config.toml
head_dim = 64
d_mlp = 1216
vocab_size = 2361
rope_base = 10000.0
qk_norm = false
init_std_qkv = 0.0335
init_std_up = 0.0335
init_std_down = 0.00504
decay_shape = "cos"
final_lr_fraction = 0.0
steps = 5983
MLP neurons of a small language model. Each row is named by its layer, matrix (gate and up: input weights) and neuron, and shows model dimensions 96-223. Each number is 128 + 24 x the weight over its row's rms, rounded and kept within 0 to 255. Numbers have three digits each. A neuron's up and down rows have the sign that makes its largest values positive.
Before each neuron's rows, "fires on" lists the tokens most often at its 100 highest values on Wikipedia text that the model never trained on. A number after a token or word is its count.

fires on: " and" 68, " to" 12, " –" 5, " or" 4, " &" 4
L12.gate17:109113104119143159128129136145138089111108138131125116151126068200158139151110123110133163128109135103122161157125124088095126173130140101150166173126134146166143142133096123111130155116103147121148126095107149157078165134135111131152131176100123139126144148100213143147137160137111143112066142103172121139134141131178142126136133127154195133114101109119135096129124116151131109119154
L12.up17:104129105147107159109151109134139144132079096138176100141126151129126146141088167153122103123122116118149128128111141148143133141130122091116136114146091133146119139100143139135119187100100123095155118127155106170122059133135138156123092128120142119143108116091116115111114148133068092109109124124124124175164137131143127121130104111109092094149123120135135135128115103183106142124089

fires on: "t" 17, "n" 12, "ar" 10, "ly" 8, "ol" 7, "istory" 7
L11.gate1092:119110146141147095161107135147143109140119148103121124101129172111071131144084157140130117101135163140123109127189126108136158113150089123173118137140102105117176110128091111088069118073159109165172145167158140135121130128143131152128104131121097117124093119115063146114149165145134154130129168119088127101148188120139157142085123143146099176165149146116158126142143133123115094132127
L11.up1092:125102084132134149113126127118148129093124094150126095171131124155090136142148121085165105135115056127113121122104143144132141142145115168116140097111095148088126135100136146134126135107129113169128100095106116158121159122119132132067130141126157121166150127131096187127115069137122135131134144083127140132099144132129117125131120098180108120144159122104129090099156165095145154179131

fires on: " p" 38, " The" 6, "-" 6, " A" 6, " the" 5
L19.gate699:098128051115152163122123150127183106153144121164181153115103122087147124149141111101137150123157123116126090154136131089124122099119119135131132161154094133113100118100136174083155122110146109108115153132166136125129125108087177117117128145126180173143141119151076135128128121146121123145134150152154102095148089175092144148119147091165133117107125120120065105131116114153090124122174
L19.up699:113149130160129136150157078140156120125148093137111144136155156165157134089151124095156127120149107130087139156158141146149109146123142141087097095130149101104156124133126099126091099149177129142150118106117184118100114152106107125128158136166174143118143125122170107127095132155132125116151111128150129093165136134127136122069165137136113146122132127187142112066171147115104086118158

fires on: " and" 46, " to" 10, " of" 8, " a" 6, " than" 4, "\n" 4
L12.gate414:048124106090103150126125134163143142157154129134177112151098114161124146137073147173117136119111118121127100148086128161093168104117130124135152114141109114114138124133172097148093096124127127182151129120152137122119139151135175152106124155072103132068131140118170105117117159115126143095168105146124164144140127180089106144112098144122158161120114117103165134160082128151142120110095
L12.up414:126131135133088141131107164141109119109145172147144106101143130176080126130145128176131184100148151117134159149127138125132138088147127152183133094148149114120143114124092137119139164112099124143142128158103124149125140129132139097114119133116132121067176142079158093098144127117115095094136100119116133140127147126139101112152094120144121134078164147152116142130138144155132099164099

fires on: ";" 31, " —;" 25, " |" 12, " 0;" 11, " a" 10, " " 8
L19.gate259:135103119106124123092119143153122139126116138122164129162092094121144136144148105153139150116136089142099126144127117149160162127121115146135135145115094133095107114146121129113127119110085113090160111103085134124142154119159108130129154142123143131118119120163093108107105131148146149132127178150108151138116128097104125128117126088130108108135094113140122100143132129123097109139094
L19.up259:142105110136134148128144113122155129170164119121136157137149102120189121139097122080151157166130105097114149160113091152136154159151094160151131121159115109102072141110142136146130143117070157120137120165090125122121143116189109148102122148145126152124078091166119135165142122125105119118100145158113105114110112096107105115142152113113146113161106162103140114136160152113142142116148

fires on: "m" 26, "n" 20, "é" 7
L8.gate512:093141119147132143088110146116153123158122081129105151071124100117082156121101136160111161107102131173164126143125065119092130117135072138164136126113149114110135117095111136129087097165102125122164141149111130127139147117134134124098131153104073146160100095134132145119144177145120116154114112109124103127148118141119125119144126130155152150115112151125134111114101093167166123140083
L8.up512:177145104105166071073119101122141098121113105155137161145172125159079179132090139136143170161128088146137132111134125125132092116146105146135156075121113113099100120100131123144093147089144113142115121127109113097148170087120178174137146148061131132126164164154144157117108145124179132111139157122118138122130136108144150123153131129131141112194094100121138119164118102111107163156114

fires on: " b" 22, " sc" 12, " B" 9, " kn" 6, " v" 5
L19.gate72:145137108138148069114101140155128103095145078148152144111142095128150141124133103154160104116107202114124176127152154137133109152135123099159121140116129131140073114138076142120100068140157122117150110127113154105118158130124099137160140152108138144139114150129120142127151118133086130092150102140160130142178123130130148116157114114112080110151108149141120125124092139123141080147139
L19.up72:123142107126159112165110132088122135134119171126146141088117122149162119168180106131143111128136105123124092134097112142096126124118134129102137143130134112122152159145128120137131096073141152137140190105080061123148111123064086116142105120093138136123136105125106166116135160126106129098104151130143123132116126126121097117152123132128113116166138119145183128157121064129150124133143

fires on: " sh" 23, " n" 11, " f" 9, " t" 5, "sh" 4, " comp" 4
L18.gate636:147128138109155153124186147109171118148133138171105186110148101111127125123133128128145119121115155095158140154136105155089146142112136126100135099158109074114114170120125133174081090121099124110147142083145107115156124152156100120109124148111122116103119119160126139146157103108134110119086124147121144108108134157141158120127084144063143068155119143178147120148126098133121143122106
L18.up636:121065123125101125145077100136134159128129141153104150158171126132115134131143140159149150177083143131160136099110161097122120072123147126101104135111181124136139130157159110125140184151128162136121092157110116147100126126123108107140139176118148143125104133115112106114110138063148152120162143133142157102134086136120081130141128145144092149101135167146148134145136101159152124111114

fires on: " Mar" 39, " and" 23, " mar" 20, "ar" 7, " &" 4
L17.gate84:121140114113118135170095104134127076133153126146140081138107094129118111123124116138143158091104114091125177132098148134152148137111119132091118129183106140087130145179130142113105152127155091120125137117121096116152131150100166073102139115143135113122148125114136181123129146124162136117156124129150110100146143112133124123185180131132162167099146127158122096128101135125092134094146
L17.up84:143143124157116112130124088122125150181185158114172110125119105143121130070162158117122130165172128126136106155105130061096116132125140114145102121172121106138121098141145073113107137133148144151142118126113114119136115128124150104113096177120131126100124125121167083165112107148122144101130175128137152155132132136155154134097114116189125137104145077122169148152109130153125131092072

fires on: " P" 54, " S" 4
L17.gate344:128107113084140131130149077106165123122114131123176152143081110161137065151114099151118081135130092130110103144118131134094117081113125136106175151154085145109116164107086089088116140115159110144158133129115138125175111159137118132121130147101119141099147144085133095157141133087118119140138114158130152133116137159127145141132116128121094110119170151108139149143114108092091144110147
L17.up344:154116123131129117104140085132111159144113138108140122155144153172162136127142124140129148157132112105142146123124141150191077128129173131122173134171122118218120113140169158132096165122100096142115099126155099108096089121116162129116117151091137112115146105116139147134082144170108116140115111104136130139077093128123139134131119122077112110070167126151097137086110075112127153082135

fires on: "o" 75, "lo" 8, "let" 4
L12.gate121:146126109142079120139125105146119125140155155138120108143154110093163116131140173134144173116136080153125115147152130167158126123126153162151151133114110155131129150104129086144129159128125127134115120128163125112091107106130126127089115124124119102130136123145075142112121148127125098186112098115107140167164118123148119100132111148129107154131164159139096128127149151115136117133154
L12.up121:179116097141145108162123138140132143107135104123114138133142141180146141141136119124130119094108107158108134128118121141117098143138107083149109140113142143157114114112142141105124116139107117138114137108133131137129127179155148131141196130181100134150129153155134131136104188101106129139123130096155110157129092156136135128097129121112136121124118129126126143127103119168087100149122

fires on: " A" 52, " a" 48
L12.gate1023:116155104117191151145099132152088099094120103103106120136116066146150149102161109122133144139134106138109162104154152110118144130104140180199143130160101128114134118122117103103141135105138110097117139106152136155178132106105127123136126150139113151132123149109086106134163130132112101119107124137166153089155151171081069116108133162162127128123131100097107124165136130135092128148084
L12.up1023:149122116131120118132143136173126107176187144131143146108136179154131124127120155129134116115119143116113127114137113188128133139112108156068146113160146084120120147141146133129099105093110103150129143098128126152122129129167124136163155147136133192136110075150148163143124130139131124140133158174150102116086114144132115127071122123146169141135103128154157109140098081128125087148127

fires on: " a" 45, " the" 13, " in" 7, " on" 6, " and" 6, " for" 5
L18.gate455:105160098129140150143108150113132127137152107129114112112120104135155138158148093135094109147131119119127147123176171124133108167134109142162147135148104098079078132098135144110148161142170098136131175162125107131145153141103124139113093159224137143139097152131119098158139084112128081131111132144137157126127122101095118148149141102161164117139138124171148160149155137086155149159092
L18.up455:137113140134120157124070153091122052111117136117138124136142129110100136189143100110123145119109137159102158134112099176147113092122145150135117128175123149091093114114109158111121142092102095122145127110109123136117100165146102133121124144163113085127169131155152151121134122140126144129128075133130122177140097153091149114139131124123165104129124088183123140175133127176154095132101

fires on: " b" 24, " B" 9, " |" 8, " f" 8, " J" 5, " F" 5
L19.gate36:095134152154155143126068130109143112114137145122162175106129135128130131133096092122090152157063152119152140156098146161103102121164130101164105135169142130146090166108070166111124124130105107107106136117077148145103130151118100129112116109103124091110124090107150133131120087098150136119141139128148138132138126111133063132109146158172130111139108115117092095139142121131153137146130
L19.up36:107123110117132112175129103117128095118153113108101112116094091116169147132125088125117160145105140073129102145114117128134131102129120096089132146123127126126147127160103108135094117111174120116119128123098114129164132135121121137112046125075092130146139142134080109132138151118139108101115129124150141142174096144142092082133116143198086151106113111150150138140169148142142145121130

fires on: " de" 18, " Re" 18, " re" 16, "e" 14, "ro" 6, " a" 4
L17.gate700:123144100133156146138131107112131113155128117135104166144106144106113148114114137164157115094142100132076137095119142147108176127109129121138121106178114118110115094132131095139157133134139120116116098127104105114118156170129093145166149120110119154122141155134107191154139131122117136113128096161145121115142192108117110087084137177134166103134083138124133153151116138121077123125074
L17.up700:137095084142123150113131113148142148150126138147130138130147164102098135124116091173116083098104103110143104109146084113129143167155102149116165115202160129088141141119131099115190101109118112133130164136110167164136093078124169145156129106102134146114132095112167123146139111125141157134169127122122119138140130116157150156121109140115152116102108131134155091149099126093143116101136

fires on: "er" 73, "ver" 11, " Ser" 7
L11.gate833:104156174092139117117102153115137109162145125121144139129144134082162110159112143144136125143100135076122124145140183136123135099158116167119137126123127126123132092131103170133094151133112124114109107181138132158133100144127130125083146117114164171129140115111130106131139083150135131143131136151147119129140145129140136136101122115112123103102118082118175100098117095086153138131152
L11.up833:126131101144136120110118166129157141135113116132105175118115127122117123155169174110070108142161124078128150113138133145150139123186124147121148192120163128123092088133145158139132109133130123139116128125072151168106130130111158080117153164130165122094078159140148114102107093131103084150121174126128099154117158157114172143120160168117138112093108146138118137131080124092132106166110

fires on: " of" 25, "," 8, " to" 7, "s" 7, "er" 6
L12.gate968:106144131130101138142126119125130126112137151087105167128172157092145111178157130119160126157133138132149190088158133113153106144123057131122110150110110143094150099145116135119128146135161153157113073091142119131143132119145107108120152145134124121183105090124169137137096122113106170172147148128107134162119125092172121095116134167142137134127108185105135127127136117159115110117107
L12.up968:136104144100163122192104106179121142095147145093104139138149117149153148133104112128079128134089083127121142098143073156120110145118104128150135113154100127086115101132136151155141085132159130146117136104146115110176141132141142095153156105113133127097132171122114105132172146095149120160136156142093133135180179083132142133179098155113100198163154144121122096144137091121129119133135

fires on: "ay" 14, "ing" 10, "and" 10, "o" 9, "C" 8
L8.gate11:161117089158132089122138137141132151108171120118115137136131150106147103115132108101101124068120143145166107129129144114088103112134122094140153150142142141136129178131105076144109115136127113188134171110102113106132111138144109139106110105087090105176099116170116131163121167118141143139130108139084171130106115069152128145101152120159096125124109103117108095143117148123133152123146
L8.up11:167093070169126117135161147149126130078176071141112141136151131152136131093159135113133105104117118129110163125147174087103135121114148088148118127100155140138119115140121121068130103116127080132135159080158144131109104104128132141094125140121149151176137116150143120124108111096104128136122124086136139120079142143140127147156153125082105118089086066150106128127104107159125123117102

fires on: " of" 22, " with" 10, " to" 8, " from" 7, "ing" 5, " as" 4
L12.gate1164:101171159124149126110156122116082077083118129103134120089097127134136175131148152162097170153116117124088173128197146133131120133110076137105134147105110188133153140167137133143151139132131124108113106134120128129146138129119151128126140215128139123139119110136108121102166161132139149126121149111124137123121128110132118116125170144125101122113106112121137151141127100111122125131099
L12.up1164:145151094106143151150107131123121111130117139126103125104102108126109150160149155147085165139105121104141122150137145120139110087099159138136134152158130183141110108110129186143146106130129128179102166114114125125171173164114128133169117137112133122156130118137118147071166134137153121177104135147130104107119148105147152129120161107104145126112160138193144149120096090141083115157117

fires on: " and" 49, " a" 40, " or" 4
L8.gate458:116122150167116164110134111135147126137132133091084056122118092146138132147076140167141114126150107113143122150110132159118150143139161126112119118111100140112112104107156130124100104091086105153109168136138174172156138129093131117133101152112095126144119113114127116083142127099178157128187110150107136131150120151169146124161125126163162176097127124085157118144145131139112138109143
L8.up458:177125139162132135100155101117089080097149073122114117150079144162102146100116175153115104123123117109136120128083152166137147081117132170129066095154110125173129150118130109108087114122114101126175098110133119149155115114113140115115079138107078126126160107165095089121136145125142114100131116141121129133118157139150147140122091128135105142117118117127100161114126134202108125121118

fires on: "p" 16, " Cap" 12, "ip" 11, "m" 10, "up" 8, "im" 8
L8.gate1005:126171168106111111114131107084152132136097118141126163107096142136121142072141129108117129089143088144129115113118128109136118117133152148126121112132134119127117070161120124145121141125113120170107159092111170087159147158134157098133142119118073062148154156155110143123147117154130066170145143118102159129158152134129110149127132089125122111147095141081142101129134136126154173146125
L8.up1005:122127107144147101142166133141108110136068125135147145135166122137134166156154126144117108094175117101165121135128149140120078134167176118107113105133135121117157150155106175145135159115121119119155130112134085109157114130108159122137160170114101105179169124111130151104109102120163165109155101109115125084104131088104160167165166088138139134118127123139144139147132090109128140131099